Weights of a small GPT-style language model, trained from scratch on English Wikipedia: biases on query, key and value, a variant of Muon for these matrices.
MLP neurons of a small language model. Each row is named by its layer, matrix (gate and up: input weights) and neuron, and shows model dimensions 112-175. Each number is 200 + 40 x the weight over its row's rms, rounded and kept within 0 to 999. A neuron's up and down rows have the sign that makes its largest values positive.
Before each neuron's rows, "fires after" lists the tokens most often just before its 100 highest values on Wikipedia text that the model never trained on. A number after a token or word is its count.

fires after: " in" 25, " be" 11, " under" 10, "ur" 7
L2.gate129,86,204,191,217,152,214,280,203,201,139,214,218,263,225,203,232,247,255,233,254,186,255,237,135,204,257,250,227,212,208,106,220,214,212,162,198,181,204,223,187,117,220,201,156,171,246,201,174,227,145,229,210,106,258,240,172,236,149,260,201,291,170,195,232
L2.up129,100,208,184,237,151,220,199,135,229,208,250,211,163,204,222,246,215,201,246,221,181,159,300,189,198,192,179,251,318,107,301,197,294,228,173,254,179,146,219,161,281,229,229,218,167,179,209,202,157,165,198,174,200,189,209,200,188,174,196,268,136,279,156,202

fires after: " B" 19, " b" 18, " sp" 11, " T" 10, "B" 6, "T" 5
L2.gate637,185,157,185,255,196,220,174,190,204,208,201,215,202,174,159,142,147,225,184,168,107,266,168,142,221,211,212,155,228,159,245,197,241,271,173,186,204,228,182,247,197,153,157,201,208,228,231,157,297,309,204,234,109,266,170,140,249,235,169,237,265,189,165,211
L2.up637,174,239,166,247,188,172,225,181,208,153,219,178,227,207,220,232,166,170,209,160,188,239,223,237,164,239,189,125,167,178,258,303,143,231,152,254,230,213,210,179,197,202,160,239,199,203,173,292,210,286,174,150,182,166,149,204,182,226,197,201,218,268,222,161

fires after: "w" 15, " feat" 12, " v" 12, " V" 10, " Y" 8
L2.gate515,228,254,154,224,222,206,135,254,244,211,206,214,237,212,243,252,216,178,195,186,226,255,172,169,244,182,207,166,256,207,276,163,229,160,69,151,173,170,206,209,284,209,216,170,93,167,200,160,176,209,90,229,212,137,168,294,215,234,190,198,166,282,170,95
L2.up515,157,235,197,177,207,102,113,121,184,158,165,266,248,169,222,192,145,271,127,209,193,191,197,200,289,127,186,254,185,226,198,150,216,193,122,209,158,203,238,216,174,187,185,168,207,135,273,198,152,229,226,175,182,164,197,227,239,219,225,175,191,204,248,142

fires after: " |" 31, "," 11, ":" 8, " in" 5, " on" 5, " In" 4
L2.gate544,205,162,139,247,174,228,220,201,217,278,143,236,216,232,220,120,157,170,246,203,242,165,125,177,167,232,161,176,195,207,243,208,205,249,193,202,216,180,168,280,270,276,192,158,194,273,161,186,208,172,203,186,208,241,305,201,141,172,152,163,210,222,170,204
L2.up544,208,280,184,175,191,196,284,215,236,271,122,185,177,125,269,171,196,198,227,81,288,206,250,221,173,210,184,178,244,204,273,277,282,158,184,145,217,173,208,265,216,246,194,194,260,190,164,230,218,208,177,231,224,152,176,209,223,250,224,119,208,233,161,217

fires after: " m" 20, "ron" 12, " R" 6, " F" 6, "1" 6
L2.gate696,171,185,167,199,190,251,202,149,164,174,131,238,232,230,218,216,224,223,89,213,220,176,222,138,205,209,248,165,210,199,193,215,184,230,232,207,210,188,253,199,187,193,241,222,161,257,290,247,320,201,238,203,242,330,196,193,235,251,215,162,107,162,173,188
L2.up696,206,199,217,230,158,253,202,207,213,264,262,179,160,175,195,268,239,198,216,233,237,156,219,219,202,156,230,185,223,250,191,183,163,159,216,173,245,188,248,105,184,186,149,223,226,243,260,250,221,204,158,270,192,172,178,240,198,197,218,271,238,237,224,246

fires after: " t" 19, " att" 12, " sp" 8, " T" 8, "em" 6, " en" 5
L2.gate445,198,206,201,181,214,250,136,225,181,246,223,165,230,135,79,183,214,148,238,199,162,209,201,213,180,148,202,238,188,164,198,229,194,250,180,209,162,220,169,203,184,186,243,149,155,177,158,267,198,201,223,176,217,181,163,203,172,192,188,194,261,284,199,167
L2.up445,215,159,232,218,211,215,189,172,196,209,185,291,176,179,225,171,232,237,183,154,202,205,141,130,153,250,186,193,185,177,176,171,245,230,215,112,154,178,126,250,226,226,260,188,178,185,262,230,211,276,166,221,213,212,77,168,189,263,246,184,190,293,231,170

fires after: " R" 32, " Char" 6, " Gu" 5, " A" 5, "v" 5
L2.gate670,161,234,202,279,209,219,193,191,140,273,259,127,226,216,175,247,186,218,230,271,187,171,214,237,154,162,154,186,217,171,239,111,195,223,229,221,150,285,148,164,257,221,232,185,212,180,191,270,204,253,205,140,240,175,250,209,189,195,170,187,262,244,206,153
L2.up670,244,129,268,206,177,205,201,182,171,208,198,189,245,219,217,217,161,107,239,237,155,186,295,202,126,204,197,177,280,160,168,220,198,186,186,246,182,281,166,208,233,255,266,253,257,238,222,247,156,137,202,215,219,256,242,258,174,165,194,212,220,184,280,199

fires after: " C" 23, "2" 11, " H" 9, "E" 5, "C" 5, "I" 5
L2.gate193,234,224,180,169,197,129,252,212,217,192,269,162,208,233,187,194,191,165,227,137,238,185,146,215,169,225,204,195,182,277,212,166,231,176,210,211,203,127,173,173,174,191,228,259,190,194,189,178,190,248,152,194,146,204,272,179,119,207,232,291,229,164,184,147
L2.up193,212,178,264,86,209,209,208,210,214,88,161,220,158,252,194,172,199,240,189,204,208,218,235,166,194,233,237,242,214,165,158,113,208,158,244,213,216,247,229,223,130,212,228,234,228,153,189,156,202,327,240,202,146,187,186,178,182,212,186,145,256,151,206,180

fires after: " l" 15, " Pl" 9, " r" 8, " comp" 8, "el" 7, "qu" 7
L2.gate224,201,189,232,236,181,191,211,173,185,178,201,145,157,226,238,178,174,188,239,210,199,189,157,189,190,265,178,157,274,252,267,168,187,177,165,169,226,227,169,190,180,188,176,173,104,207,205,210,200,229,278,194,245,201,173,190,180,222,176,212,231,216,133,239
L2.up224,179,151,220,250,133,260,260,233,206,289,245,191,142,207,196,227,203,221,195,206,189,194,219,203,176,177,174,276,120,159,213,191,169,246,133,208,259,191,282,161,220,189,269,215,213,146,102,187,203,159,235,179,215,142,190,124,174,193,170,102,195,186,246,176

fires after: " m" 24, "\n\n" 16, " P" 9, " C" 9
L2.gate496,264,141,130,172,159,150,257,176,215,231,225,133,209,183,144,231,150,179,242,207,192,253,261,230,231,245,207,209,217,239,140,167,214,150,235,213,204,202,231,175,230,244,260,239,188,244,216,187,262,166,211,200,153,189,182,204,205,233,211,154,252,152,178,206
L2.up496,236,140,205,195,192,183,206,107,188,171,178,134,190,148,204,278,181,214,180,183,172,226,182,196,191,216,247,131,219,160,129,206,214,178,237,178,174,177,197,222,206,275,201,179,224,204,196,82,193,133,159,221,227,273,228,163,161,227,246,219,232,272,228,224

fires after: " the" 20, " Lab" 10, " Democrat" 10, " Comm" 6, " b" 5
L2.gate471,159,228,190,172,197,204,94,151,173,281,180,216,191,189,174,167,263,169,192,200,135,153,155,215,215,162,198,158,238,217,164,165,212,192,209,239,234,143,210,276,168,272,194,213,254,229,222,172,189,231,297,227,189,181,196,191,155,191,306,193,149,194,176,156
L2.up471,197,220,150,266,240,175,152,239,164,228,230,227,206,202,209,176,236,207,212,193,175,270,183,215,165,195,187,177,202,189,195,245,172,180,220,186,177,228,234,200,160,164,166,274,182,132,221,218,164,187,215,218,140,177,183,245,209,267,289,179,213,205,176,117

fires after: " t" 14, " Mon" 12, " mat" 8, " T" 7, "w" 7, " Con" 6
L2.gate648,183,240,136,228,177,168,199,181,238,204,236,206,131,133,227,176,192,261,169,266,197,206,156,242,177,149,194,277,215,169,183,275,165,163,211,171,280,256,188,226,130,226,259,205,203,182,196,196,193,203,174,283,156,179,219,138,135,213,201,224,254,218,169,211
L2.up648,299,185,226,202,216,206,208,216,241,204,185,188,177,151,157,163,192,183,149,263,147,236,205,143,106,172,133,215,200,212,263,161,216,122,177,254,180,183,230,185,233,235,212,177,159,155,172,203,195,117,232,137,189,228,146,271,156,160,184,192,172,190,169,227